config = dict(
    hidden_size=160,
    num_key_value_heads=1,
    intermediate_size=448,
    rope_fraction=1.0,
    bias='qkv',
    init_std_o=0.0,
    optimizer='muon_variant',
    learning_rate=0.00661,
    lr_mult_down=3.0,
    max_grad_norm=0.5,
    warmup_steps=200,
    doc_mask=False,
    max_steps=6598,
)
MLP neurons of a small language model. Each row is named by its layer, matrix (gate and up: input weights) and neuron, and shows model dimensions 0-127. Each number is 128 + 32 x the weight over its row's rms, rounded and kept within 0 to 255. A neuron's up and down rows have the sign that makes its largest values positive.
After each neuron's rows, "fires in" lists the words (lower case) most often at its 100 highest values on Wikipedia text that the model never trained on.

L8.gate401 [122 158 129 120  84  85 122 151  90 153 165 128 127 164 109 117 209 155 121  96 199 112  84  84 139 167 120 126 176  92 138  77 175 106 166 107 100  69  60  93 165 150 130 159 128 139 139 138 174 141 174 137 121 115 170 199 102 102 110 167 155 159 102 141 105  79 138 147 126 121 113 122  82 137  95  70 137 129 132 141 143  74 128 175 125 160  67 137 157 146 143  80 152 124 178 122 144  84  80 118 105 180 135 104  91 111 127 105 146 153 138 197 122 167  96 116 141  90 123 131 112 120 148 120  91 170 160 124]
L8.up401 [ 89  97 112 113 161 157  90 140 134  56  98 126 174 190 124 162 124 104 147  74 111  69 128 100 126 112 153 147 167  79 140 152 143  80 138 149 122 129 114 114 189 131 145 136  83 149 120  98 171 131 104 139  98 101  83  64 152 123 150 135 108 193 120 163 130 132  51 127  84 125 134 137 139 148 148  71 105  74 110 183 161 118 118  95 179 134 150 149  78 115  84 121  93 132 100 117 144 109 101  96 131 174  91 142 123 100 117 138  91 130  89 123  91 157 125  41 112 116 172 150 160 130 166 103 109 104 111  56]
fires in: "to", "would", "will", "tried", "might", "turn"

L3.gate310 [ 94 151 122  93  93 151  45 151 115  93  86  87 173 121 179 200 145 145 127 145 127 158 149 145 121  85 138 161 155 126 184 151 102 129 174 121 108 104 187 112 109 110 156 157 116 107  82 189 159 184  91 168 103 184 150  94 159 183  96 132 149 140 178 133 132 104 153 111 125 123 123 169 150 162 102 152  82  93 167 179 119 130 144 124 161  98 117 149 111 150 162 155 159  85  79 139 144 129  99 110 173 146  89 159 156 143  81 151  95 113  96 135 109 153 168 159 175 134 165 120  82  54 134 169 104 135 132  66]
L3.up310 [110 146  98 141  76 180 133 134  60 120 160 144 167 124 112 148  57 129  90 163 150 120 117 164 130 108 137 146 130 112 128 160 146 136 134 160 160 148 138 144 125 117  47 129 144 194 189 137 113 140 101  94 124  97 113 102 157 122 144 137 105 167 137 137  91 116 126 177 120 136  87 156  98 150 133 120 175 122 157 175 132 178  68 157 104  76 107  80 151  94 110 113 157 109 128  79 196 133  86 171 168 131  53 152 180 135 138 125 111  65 106 129 156  63 228 108 153 157  78 123 110  99 104 126 101 127 135 128]
fires in: "area", "state", "party", "population", "government", "people"

L17.gate54 [ 67 124  84 121 154 148 139 122 173 153  82 176  73  91 217  97 117  29 142 179 131  66 132 103 112 128 112  74 118 176  93 142 129  84 150 131 143 146 190 151 156 109  96 125 165  56  91  99 164 140  70 154 141 111  94  90 140 131 174 127 157 130 198 145 104 134  95 139 128 104  89 123 171  87  63  87 122 141  98 117 105 166 125 157 102 114 155 122 133 104 132 127  93  75 104  77 113  97  93 150 133 147 108  84 124 155 131 136 164 129 153 174 113  92 131 159 148 154 151 153 169  61 128 101 125  78 104 141]
L17.up54 [ 63 116 167  90 148  57 144 198 177 134 113 154 166 143 130  82  96 161 140 106 109 140 122  95 156 120 142 120 108 155  97 166 113 165 124 153 176 140 146  92 148 134 143 112 146  77 133  96  57  54 154 109  91 119  99 148 116 165 120 138  80 114 122 133 119 104 125 120 135 138  99 139 148  77  96 101 173  79 199 134 162 139  81 145  80 114 100 160 135 138 131 120 139 152 206 149 103  59 183  80 137  71 135  54 166 161  92 127 103 173 113 139  78 136 186 182 167 161 141 122 100 165 106 152 144 111 150 101]
fires in: "an"

L18.gate433 [127 103  86 131 139 118 141 114 157 144 110 127  90  58 125 111  68 130  88  86 149  98 100  84 103  90 113  77 111  91  93 105  93 148 192 114 173 151 113 105 148 138 164 120 172 100 176 111  27  91 130 129 121  85  73 152 104  51 122  86 132 184  98  94 178  72 114 141 135 126 159 134 116 129 127 130 119 136 100 177 180 159 141 141 106 123 112 142 173 121 102  82 104 147 155 107 101 127 147  88  88 129 109 158 143 101 144 103 183 144 174 135 110 113 150 140 185 124 134 151 144 110 165 134 116  46 125  54]
L18.up433 [ 85 155 108 186 109 111 121  49 127 208 123 127 168 181 164 125 122 145 147 129 102  96 129 112 107 113 128 122 127 120 142 100 191 121  99 159 165 128 126 124  59 113  99  88 124  93 126 123 147 191  68 114 124  62 121 133 143 147 210 177 145  92 145 155 118  80  67 171  98 136 111 112 191  76  97 151 111 148  82  95 163  86 158 171 135  96 135 157 114 120 104 109 162 103 161 111  83  74 131 120 169  95 101  93  87 152 122 157 178 151 147 134  85 143  81  95 101 183 101 108  99 137 114 174 186 141 188 126]
fires in: "an"

L3.gate279 [165 193  74 181 159 180 171 149 139  89 159 113  92 112 103 131 133 165 151 200 194 170  97  79 128  97 154  86  90 192  72 162 134 135 107 145 153 136 154 114 114 120  84 110 152 180 137 177 118 120 181 157 175  99 171 156  90 120 170  95 148  71 131 119 127 146 160 142 105 128 112 114 132 128 120 158  86 116 137 117 156  65 147  66 147 100 158 124  90 123 104 161 188  85  99  84  96 120 166 124 158 119 160 193  96 133 145 119 106 152 166 183 136 111 176 138 139  93 156 122 133  91 162 117  97 142 190  94]
L3.up279 [145 114 156 235  99 176 137 113 111  99 164  96 126 129  83 172 120 144 146 182 126 191  99  81 110 163 103 111 110 155  76 149 147 150  86 154 122 151  91  83 134 139  49  72 192 163  66 171 130 105 178  89 162 154 141 134 111 173 108 101 137 107 167  92 105 130 122 104 127 139  81 119 107 169 118 102 126 146 126  95 106 153 156 121 137 129  91  87 150 100 112  98 122  84 135 126  77 144 131 101 165 193 115 150 122 126 182  96 160 143 125 137 147  76 101 144 127 135 149 196 133 126 131 106  70 121  89 134]
fires in: "league", "james", "river", "george", "david", "round"

L17.gate351 [122 166  90  81  79 171 111 140 101 146 103 162 146 122 107 152 162 147 130 117 106  95 136 141 161 145 167 124  92 129 100 168  88 129 119 124  82 147 135 167 110 175 177 188 124 141 123  97  76  79  94 132 142  89  98 147 114 156  97 163  85 150  57 106 138 160 117 157 148  98 138 134 103 146 123 101 202 153 162 187  81 121 141 116 161  86 106 147 151 143 175 131  95  89 180  82 144 136  80 121  97 131 149 152  75 184 134 111 161 128 101 108 134 106 162 144 174 128 173 102  90 196 138 143 130 134 120 167]
L17.up351 [126  92 125 137 105 140 166 158 121 132 163 125 115 114 118 129 117  74 125 142 119 111 133 159 139 137 112 100 112 139  77  70 150  85  78  39  98  91  72 142 154 132 139 104 145 159  89 137 142 148 149 119 149 157 126 202 154 148 124 110 116 139 128  82 135 109 139 130 167 100 110 141 124 133  35  34 145 131 156 110 122 113 112  68 132 103 176 160 162 128  78 151 139 126 131 120 136 106 180 189 115 124 118 118 134 105 108 123 169 170  65 167 101 115 134 167 102 102 134 169 124 201 124 137 142 158 115 130]
fires in: "which", "that", "and", "who"

L2.gate424 [178 116  90 151 131  97 133 124  94 133 160 134  93 137  88 105 124 136 164 106 114  93  96 196  31 120 181 153 129  97 131  86 140 106  55 101 120  75  90 158 172 147  82  74 146 126 101 116 101  86 174 115  97 146 159 136 155 111 178 128 193 116 190 108 104  92 104 101 180 154 133 131 138 103  81 184 140 144 157 161 128 145 116 166  60 118 126 149  76 166 133 168 116 144 144 122 126 110 158 151 179 127 189 194  82 216 117 137 160 144 157  82 108 102 154  92 117  90 102  69 119 128 121 128 133  76 114 136]
L2.up424 [139 104 101  57 181 105 151 144  90 103 135 123 113 144  97  89  93 139 159 101 127 100 101 154 106 117 118 126 137 157 142 134 119 109 110  44 108 100  64  99 176 153 187 113 123 170  52 123 117 121 107  84 107  88 173 153 205  87 142 113 190 126 162 115 127 186 144 121 187 101 129 168 143 130 109 126 154  92 148 139  97  53  73 106  64 125 108 134 113 105  60 146 144 105 121 175 112 139  92 146 124 130  93 140 158 188 128 147 128 128 145 119  88 110  75 108  95 165 138 140 152 165  83  55 100 104 114 119]
fires in: "the", "this"

L16.gate226 [114 115  60  72  67 160 172 151 104 122 101 124 138 141  80 108 105 158 114 161 131 110 133 121 107 136 166 217  76 126 116 108 104 113 151 111  98  95 112 131  97  94 201 158 133 154 128 201 117 153 166 127 115 156 112  95 100 136  95 122 122  65 161 161  99 144  77 112 159 140 139 202 141 129  99 198 213 155  89 189 112 117 119  81 121 129 123  93 103 114 146 150 124 138 119 125 148  89 120 163 165 188 118 132 106 119 167  86 136 164 153 146 107 128 110  86 158 124  79 116 162 127 168 108 183 163 113 127]
L16.up226 [135  93  98 178 108  88 137 220 110 129 134 168 118  91  97 167  99 162  83 147  90 129 145 148 118 168 201 111  85 181 160 141 154 159 166  98  57 165  78 108 138 103 133 111 168 116 137 133 119 107 129 137 141  74 119  89 192 207  87 137  98 130 103 110 155 132 147 160 208 147 143 176 104 163  91  76 197 100 181 124 125 144  91 177 153  82  69  82 137  88 136 139 134 156 140 109 154 129 161 143 172 136 117 133 153 115  53 147 139  87  95 119 128 177 144  98 147 129 125 132 155 117 132 167 167 139 152  60]
fires in: "he", "and", "who", "that", "it", "which"

L13.gate177 [152 186 125 164 128  77 110  97 144 109 194 130 154 101  99 149 148  37 124 167 177 135 147 163 158 117 143 137 173 138 144  89 134 121 102  90 146 102 113 141 149 129 137 127 104 167 115 141 110 198  58 106 186 120  86  84 115 137  92 102  79 117 177 136 129 163 142 111 168 171 109 150 150 131  97 132 101 101 166  99  99  91 131 131 142 176 119 160  99 178 157 120 170  76 122 182  68 159 177 135 168 137 119 142 139  89 158 101 177 108  96 125 122 161 152 122 115 102 220 149 130  93 150 133 135 131 127 139]
L13.up177 [177 201 129 102 142 141 146 120 121 100 144  40 156 126 143 152 120 114 134 155 109 116 121 104 105 132 138 127 143 154 123 109 118 121 107 125 108 137 116 133 132 174  95 100 105 169 140 100 143  80 110  83  94 147 128 144  63 142  58 115 121 176 197 134 148 169 141  69 130 136 124 137 109 150 114 115 123  75  92 150  70  69  75 125 148 133 135 119 102 152 154  94 129  84 169 112 135 147 190 123 108 157 151  97 171  61  78 109 194 136  86 116 138 183 198 117 156 136 136 159 157  79 151  82 130 119  98 109]
fires in: "as", "is", "played"

L3.gate85 [175 154  67 172  98 115 166  99 129 161  60 130 122 138 165 108 131 117 119 132 119 147 111 173  97 112 151 114 146 120 116 145 150 214 126  64 145 107 129  85 101 149 149 158 181 137 181  91  56 181  66 132 123 103 103 111 104 177 116 171  83  97  79  98 130 125 149  77 164 128 122  80 132 128  86 137 138  91 128 123 152  90 114 141 171 118  86 152 133 136 117  93 132 150 178 129 127 101 191 146 102 157 127  96  69 105 157 120 156  91 141 130 136 224 125 160  78  79 143 150 130 101 134 161 132 171 101 144]
L3.up85 [167 149 118 199  64 115 219 152 132 104 119 157 114 140 142 108  73 155 123 132 114 114 112 175  45 108 171 124 102 122 128 171  94  85 120 101  85 128 145 123  36 130 128 147 174  68 105  82  84 194 124  97 147  85 174 114 112 160 130 141 122 112 126 107 154 142 121 110 167 120 109 124 124 106 133  87 175  63  85 125 107 120 134 173 159 185 112 115 165  93 142  99 127 155 115  92  76  69 178 138 120 141 138 135  97 117 123 156 167 174 150 105 106 160 137 126 143  77 156 155 164 145 121 122  92 133 148 167]
fires in: "was", "is", "studio"

L8.gate158 [101  81 122 134  93 146 139  94 126 102 117 104 121 140 117 156 109 137  95  67 207  88 125 120 112 126 101 104 144 110  62  94 113 114 134 175  51 132 107  63 180 160 158 136 124 113 113 159 124 131  41 132 152 150 112  81 119 111 112 113 196  58 155 186 176 110  29 138 102 192  96  91 149 111 132 130 179 121 171 163 111 116 131 160 125 166 125 151 134 100 119 128 116 114 116 136 167 181  89 131  98 115 106 138 128 101 138  89 134 139 185 125 162 115 121 140  78 126 143 175  95 148 172 169 160 150  97 182]
L8.up158 [ 98 131 123 129 141 136 113 125  86 143 114 176 139 164 137 102  85 145 123 107 140 173 147 121  98 124 165 112 136 159 146 113  95  96 171 126  97 138 149 140 141 141 174 125 143 140 132 124  89 159  95 142  99 134  92 161  89 134  61 158 125  85 121  68 130 136 138 141  78 158 116 156 165 125 181  68  94  37 188 108 141  65 134 162 121 150  89 109  84 181 139 153  93 153  95 135 151 196 121 132 127 114 154 108 107 183 133 185  90 168  97 149 146 178 169 110  98 142 162 131 137 146 131 194 184 161 170 150]
fires in: "would", "came", "did", "could", "to", "might"

L8.gate295 [119 129  66 117 137 159 178 115  85 220  75  88 138 196 155 128 150 131 112 148 154 166 111 128 120 141 143  79 143 108 100 153  88  94  71 105  83 157 112 133  50 160 150 105 119 123  95 169 143 122 107 151 104 179  88 148 143 115 162 129 172 144  99 184 141 153 127 106 116 101  64  53 193 106  84  53 131  94  85 133 121 135  96 162 155  98 151 119 140 146 152 136 130 128 131 116 108 114 128  87 153  70  79 118 162 118 209 168 104 145 136 116 130 147 149 141 139 103 125  85 145 128 145 127 108 188 177 130]
L8.up295 [157 104 171 138 141 138 103 128 106 176 124 142 114 157 201 169 106 170 112  86 131 157 152 106 114 156 134 131 121 157 131 159 133  94  96  95 129 224 146  80 112 123 150 136 166  87 152 118 160 110 153 124  82 166 179 162 116 105 152 107 119 171 131 116  89 114 201 106  86 112 172 129 159  78 151  66  90 165 150  90 146 191 134  72  79 147 146  97 185  80 165 115  80 140 109 111 154 137 132  97 131 180 132 130 149  93  81 131 147 208 108 118 143 113 118 124 119 183  90 120  79  93  94 177 108 138 149 117]
fires in: "two", "three", "one", "five", "seven", "four"

L3.gate260 [151 133  96  82 135 128 111 177 133 138 144  68 127 123  98 179 205 134  78 162 114 155 114 137 143 108 126 135 119  79 136 131 153 109 177 197 143 109 142  85  79 140  82 100 135 104 125 110 186 118 161 131  92 121 129 172 104 158 126 175 132  84 128 139  87 116 114  97  97 143 131 157 178 196 144 126 132  73 129 126 100  69 125 110 108 124 142 133 149 155 126 127 171 206 152 175 116 168  78  99 172 138  58 100 155 117 132  91  67  98 135 153 145 103 113 147 160 146 121 160 145 106 101 116 118  79 136 143]
L3.up260 [107 119 204 130  94 168 135 110 141 123 140  93 153 125  85 117 197 131 125 130 171 120 137 179 125  78 113 109 134 125 148  88 157 106 151 159 170 164 134  39  74 146 107  99  80 137  98 112 119 131 123 138 128  58 151 170 137 162 144 147 124  69  95 155  97  75 171 103 106  96 117 137  92 207 107 118 134 107 170  62 109 137  54  91 160  59 131 147 122 112 122 101 195 176 162 164  90 133 167 159 136 120  86  74 120 123 122 115 139 101 154 150 133  92 131 165  50 135 152 201 125 167 134  92 103 115  95  99]
fires in: "democratic", "english", "british", "japanese", "chinese"

L5.gate70 [151 133 155 148 128 179 108 115 150 143 115 142 147 133 124 181 101  86 152 139 159 134 158  82  58 125  74 139 138 165  95 178 167 136 106 134 129 114  81 118 201  43 104 101 133 116 135 103 132 138  89 101  69 129 113 115 154 153 110 105 141  69 145 127 140 143 135 107 185 110 155  98 105 102 149 128  94  66 157 162 161  37 115 124  83 139 106  90 133 128 156 108 156 126  83 117 161 134  95 127 148 148 102 152 123  68 143 139  63  95 153 108 137 134 102  97 122 138 159 133 139 142 111 117 111 144 151 121]
L5.up70 [147 127  98 139 178 132  81 118 138 134 118 132 117 178 143 113  72 146 132 122 151 174 153 101 159  90 119 145 127 151 103 124 119 145 128 169 132  80  98 137 152 140  98 107 159  87  67 154 171 147 155 116  73  80  83 117 116 217 160  68 173 132 107  73 122  79 147  78 180 131 152 154 183 176 143 138 105 141 154 162 163 117 116 115 134 188 118 130 156  87 117  87  75 120 121 162 162  42  75 124 111 135 122 129 148 128 113 131 111 127 122  96 154 169 135 111  86 158 120 132 149 108 129 168 136 140  77  83]
fires in: "2011", "2014", "2015", "2012", "2016", "2018"

L2.gate204 [146 123 140 118  86 152 111 172 134 110 152  73 125  34 138 157  91 147  81 167 143 148 131 134 160 127 177 184 166 103 168 147 160 164 172 123 141  95  81 157 160 132 206  68 155  87 144 117 149 139 137 110 152 130 203 188 125 113 132 139 125 148 138 168 131 195 106 203  96 144 130 105 176 138 134 106 154 160 147 158 141 111 156 191 110  86 183  99  81 120 151  79 174 162 138 108 132  95 128 151 118 147 147 109 124  99 108 137 124 152 176 131  95 111 116 131 201 143  96  78 114  78 149  86 117 140 138  88]
L2.up204 [ 98 138 137 160  94 134 101 186 114  98 111 163 121  90 143 117 123 162 109 163 136 119 148 122 119 153 151 172 136 161 161 138 133 160 162  83 154 141  81 129 132 131 153 162 145 148  99 105 186 170  53  89 172  93 173 145 153 135 110 118 138 111 110 140 166 142 166 122  81  94 107 147 135 101 140  93 112 113 183 112 104  87 134  88 120 125 142 124 116 120 160  59 161 134 123  54 122 133  65 141 151 142 157 136 168 153  86  58 145 146 172 164 103 135 188 107 188 155  92  65 170 143  99  45 163  80 164 146]
fires in: "team", "sports", "transport", "important", "airport"

L3.gate27 [130 122 102  64 107 180 108 139 142  75 152 156  75 183 107 153  64 127 106 137 108 110 169 100 155 138 154 134 159 114  91 160 112 158 125 112 158  91 145  46 131  70 127  73 144 127 152 197 163 131 117 106 140 163 133 154 155 125 143 134 155  80  55 127 120 146 121  93 163 113 109 163 134 162 113 154 125 121  94 116 128 173 170 149  92 131  55 123 118 114  90 114  82 139 149  98 150 108 128 117 139 200 145 137 142 199 178 107 138 165 199 115 151 145 114 119 131  74 139 144 168 103 128 141 122 177  70 162]
L3.up27 [114  92 104 150  87 124 124 137 166 129 141 102  72 113 112  57 120 135 169 129 131 175 172 115 128  80 117 132  89 134 117 168 137 141 152 143 180 137 123 141 110 131  71  49 109 138 147 135 127 105 152 100 101 215 116  78 134  90 190  52 164 105 123 101  75 127  82 127 118 141 122 100 111 114 116 147 169 111 140 101 124  92 170 146 110 169  63 117 144  95  98 106  97 109 117 122 125  58 165 103 150 162 168 160 140 170 111  80 177 152 172 144 183 156 111 135 126 147 123 146 197 107  78 146 122 188 106 138]
fires in: "james", "thomas", "john", "george", "david", "albert"

L2.gate265 [128  86 179 187  86 113 109 107 173 121 129 104  55 111  96 112 142 128 138 146 154 148 141 139 134  98 156 122  97 180 115 127  73 110 166 104  92 139 151 134 144 171 122 158 115  98 124 155 122 100 131 127 144 178 180 121 109  58 178 140  96 122 145 165 152 140  85 145 107 165 148 139 146  96 103 116 132 129 179 122 178 144 103  60  49 137 147 129 148  80 127 184 110 113  87 126  94 181 123 135  57 105 110 121 113 127 160 131 162 127 109 106 137 112  66 103 142 170 178 146 145 115 115 127 134  98 176 176]
L2.up265 [ 89 149 149 137 142  84 168 106 149 106 152  73 140 102 141  88 147 133 158  94 177 130 125 127 110 127  97  90 107 122 151 104 102 166 153 102  72 136 152 143  92 155 128 129 130 109 121 105 107 151 141 132 172  94 144 180  78 102 155 115 130 105 142 150 179  51 122 102 112 165 152 151 128  82 172  91 126 145 137  99 131  83  59 140  83 160 154 133 155  47 179 176 115 103  87  75 192 202  60 172  93 124 100 141 133 101 176  88 119 142 103 100 133 124  56 172 182  99 146 115 143 122 104 115  71 105 129 153]
fires in: "when", "however", "after", "although", "before", "if"

L3.gate229 [111 159 100 113 105 120  57 124 144 132 125 107 115 106 147 162 116  87 204 140 173 132 133 160 170 128 114 172 138 154 174 116 109 157 166  96 195  93 110  92 130  71 142 169  89 162 108 111  85 198 132 123 141 123 113 153  93 116 130 111 111 188 160 137  88 148 177 154 103 122 194 132 132 236 136 137 167 102 165  89 135 159 163 149 109 130 210 117 155 118 163 116  93 110 130  73 106  94 136  83 141 172 109 114  90  83 116  71 115  46  91 114  91 197 173 159 126 122 149 131 145 158  90 154 101 111 116 121]
L3.up229 [106 131  99 195  82 180 109 159  58 158  89 143 179 138 107 112 143 104 171 131  96 177 216 130 116 211 132 132 104 169 164 123  81 181 165  91 127 115 145  81 178 148 132 146 129 107 141 133  91 147 126  95 122 142 174 138 154 137 163 135 148 117 201 107 146 171 134 101 139 121 146 115 123 111 137 139 102 121 138 188 119 158 144 123  96 111 148  80 141 146 149  61 145 110 158 129 162  53 162 111 148 192 106 128  53 135 166 147 131 147 140 147 103 123 138 140 136 134 105 180 135  93 129 124  68  54 126  87]
fires in: "government", "system", "collection", "area", "state", "intersection"

L16.gate232 [122 123 153  93 130 156  78 167 147 187 145 119 116  95 148 108 106  67 129 149 117 108  99 102 156 135 109  92 102 135 132 192 129  78 109 176 104 139 104 167  98 139 106 131 165 123 125  85 113  96  97  80 141 117  92 138 166 123 116  79 201 140  84 146 114  98  78 102 143 139  76 121 107  89 101 128 134  96 128 165  86 171 139 137  57  95  90 125 109 145 133 148 215 120 158  96 106 156 111  79 200  98  83  87 166 134 123 132 153 121 152  92  95 128 152 179 140 131 143 100 101 123 130 188 152  63 133 130]
L16.up232 [ 30 148 148 131 135  85 110 105 125 171  64 171  95 148 130 127 168 136  66 121  99 147  96  71  88 183 151 126 172 173 136 137 154  98 140 125 165 180 138 176 185  98  97 134 158 125  97 123 134 109 104 182 154 175  68 133 156  59 187 181 148 106 125 152 151  97  68 117 115  95  98 138  75 113  76 108 158 152  87 163 166 150 167 153  77 105 180 108 161 118 141 128 123 148  96  92 124  99 155 127 150 104  50 149 118  86 109 116 143 179 146 158 153 120 144 154 132 128 146  64 121 107 162  94 126 146 111 157]
fires in: "an"

L12.gate208 [ 73 133  88  98  98 129 167 128 100 150 122 125 140 153  56  84 137 144  65 121 160  99 112 134 155 123 174 152 196 104 143  72 105 119 155 151 165 117  44 139 137 192 164 124 123 122  86  75 132 151 106 142  92 146 118 151  93 141 140 159 130 113 117 153 141 154  69 192  86 131  97 104  91 145 151 149 157  60  69 125 141 130  98 139 106  87 137  69 120  88 134  80 106 100 181 157 201 144 101  95  99 129 122 107 130 140 105 137  66 170 123  79 140 169  84  95 115 159 152 157 162 183 139 158 166 128 166 179]
L12.up208 [128 164  95 166 135  96 100  73  98 101 128 147 144 116 139 124 137 116 143  50 161 107 156 186  81  92 143 140 176 152 153 134 179 138 159  82  93  54 129 206 177 114 162 105  72 116 110 112 156 133 108 159 152 115 102  83  97 172 132 200 115  89 140  87 115 129 122 134 124 114 177 114 111 111 136  64 141 146 116 127 138 155 112 103 144 133 111 131  88 119 179 172 115  93 127 127 198 182 113 120  96  92  83 118 153 190 124  95 142 151 137 157 149 156 122  86  77  95 181 139 130 117 190 126 117 137  82 130]
fires in: "to", "can", "not", "might", "will", "could"

L8.gate172 [108 139 122  83 175 228 148 130 101 108 196 109 132  87 127 116 125 122 124  98  91 143 129  37 178 172 110 140  93 152 123 119 187 130 129 159 135 131 129 112 120 145 166 101 160  92 121 120 170 131 123 141 115  57 112 128  87  93 118 145 145 148 114 114 140 193  98 161 130  86 102 118 153 161 137 106 155 110 135 124 156 106 173  81 151 144 137 111  83 148 114  73 186  52 162 104 133 128  95 155  79 134 134 151 124  94  74 140 108 161 108 119 129  59 135 151 144 189  74 165  78 150 122 136 146 123  72 124]
L8.up172 [160 152 149 126 168 107 143 115 151 148 100 179 135 123 146 177 133  78 189 149 174 127 141 129 170  70 150 159 127 164 128 105 150 131  72 121 178 160 139 108 147 156 150  62 123 128 142 184 124 116 112 148 175 124 107 117 170 114 146 136 148  93 111 129 141  81 102 107  49  95 168 165  75 137  75 133  72  98 109 127  90 116 168 119 144 122 159 162 177 160  89 106 183 175 114 167 107 133 126 172 136 127  97 147  86  91  95 102 153 106 125 181 142 143 178 128 155 122 127 127 106  96 206 128 160 140 166  83]
fires in: "republican", "committee", "sports", "important", "record"

L4.gate395 [111  72 120 109  85 137 167 158 138 212 152 111 107 130 144 106 139 103  73 147  71 118 104 140 130 143 123 130  79 132 145 129 125  88 176  89 113 145 141 122 110 198 157  94 103 136 124 125 125 134 161 137 110 110 113 155  71 142 122  88 143  99 121  89  74 121 220 124 121  38 135  93  78 119 118 111 176 137 115 118 122  90 111 157 119 105  83  91 140 142 173  92 125 156 179 128  75  93 153 141 172 115 112 111 178 166 135 106 117  90 121  86 151 100 133 109 138 197 147  75  91  91 110  81 149 156 163 149]
L4.up395 [120 154 110 125 147 141 148 134 102 109 135 145 146 141 116 134 116 198 113  77 167 155 156 111 105  90 136 105 150 129  49  68 203  61 142  99 128 129 154 119 100 179  93 123 146  82 150  92 161 111 140 121 107 163 127 115 157 132 116 114 160 126  77 122 115 117 108 150 176  81 183 119 126 134  87  85 141 152 146 120  86 158 140 146  73  81 160 209 153  84 177 101 107 105 129 100  63 146 107 170  65  83 136 150 104  89 107  83 157 136 118 144 144 224 125 163 152 123  89 143 149  46 174 113 114 146  93 181]
fires in: "four", "south", "three", "english", "five", "several"

L9.gate254 [122 153 178  86 171 186 125 168 156 123 130 113 125 147 114 121 185 145  71 141 162 138 139 112 127 127 204  97 107 110 151 112  89 166 165 119 118 127 140 162 105 163  75  89 153 162 206  90 119 189 163 135  82 149 131 106  90 138 211 128 158  81 120 175 114 127 154 123 147 137 143  97 131 143  84 164 173 106 152 103 104 148 118 121 136 116 161 123 142  78 130 128  68 166 159  92 155 103  85 229 198 137 116 205 140 155 138 117 100 111 132 129 107 120 147 187 116 138 181 130  82 161 103 190 109 111 118 138]
L9.up254 [174 146 142 137 214 113 101 111 156 168 111 124 104 140 150 124 151  80 117 142  61 163 133 113 121  62 162  70 106  84 184 135  99 171 142 140 144 152 172  50  89 134 160 153 147 148 153 124 101 138 144 185 150 146 123 147 105 197  96 110 129 137  73 139 124 162 116 141 108  94  47 176 135 113 115 183 182 106 146  58 108 205 119  83 117  77 139 174 149 165  74 153 183 158 109 121 134  89  90  70 107 126 163 127 148 180 145 167 107 182 156 139 159 150 135 110 139 146 161 160 165 130 142 154  93 126 108 113]
fires in: "republican", "democratic", "former", "moved", "owner", "british"

L6.gate214 [120  92 142 128  52 149 115 104 151 137 140 111 126 159  81 118 116 122 127  71 217 191  97 152 148  99 120 104 170 191 154 111 118 141 118 114 118 109 122 143 109 126  92 175 112 140  74  72 152 119 101 146  99  66 183 171 110 141 154  92 210  93 124 107 131  64 120 191 159 162 152 166 141 170 115 142 130 137 127 111 142 131 111 171 110 107 156 161 113 111  77 131  75 156 169 174  87  87 167  91 142 170 153 181 154 131 117 111 156 173  91  84 114 165  54 121 152 103 117 112 116 105 110 150 111 135 108 131]
L6.up214 [116 104 166  85 138 136  92 111  98 139 185  75 160 170 144 131  78 141 143 105 160  49 176 156 161  94 137 139 167 159 191 112 122 109 128 110 102 129  51 116 130  99 109 117 143 103  97 154 157 150 180 135 141 206 159 106 143 158 132 132  87 184 175 112 112 108 160 105 118 196  99 144 124 122 108 125 174 177 112 106  85 121 115 128 165 134 119 127 134 117 107  91 134  36 107 118  92 119 112 133  87 117 116 145 110 196  89  85 142 155 168 115  90 147 132  90 118 123 102 136 121 148  97 121 127 147 105 138]
fires in: "this", "these", "however", "each"

L10.gate368 [143  91 125 171 157 101 137 111 123 124 154 140 116 111 133  90 115 117 176 131 161 114 145 144 177 112 160 140 112 145 107 146 154 168 170  94 153 139 124 115 169 150  76 195 184  92 164 143 113  43 137 144 158 164 140 207 164  69 130 170 128  95 137 132 111 153 110 179 128 109 130 145 219 152  72 105 108 103  75 145 124 103 145  76 111  78 192 153 130  97 157 135 128 151 164  99 114 143 148 135 130 143 151 161 130 119 114 127 109 174 117 168 110 140 128  71 109  97 120 136  57 102 147 155  74 132 123 180]
L10.up368 [154 129 153 190 165  77 142 126 120 145 147 121 159 131  98 114  94  99 120 183 187 122  74 142 189 135 103 118  93  95 110 103  84 124 120 131 124 167 129 127  90 159  86 141 170 122 143  31  76 120 154  94 139 155 164 217 160 132 123 141  82 113 109 126 179 131  68  96 109  80 125  97  99  93 123 111 156 147 182 163 164 101 133  81 127 145 174 154 147 145 100 156  77 171 129  89 120  98  90 139 123 125 132 159 104 163  78 196 148  88 138 123 188 135  95 115 146 141 113  96 117 100 144 213  98  90 120 131]
fires in: "after", "while", "before", "when", "afterwards", "what"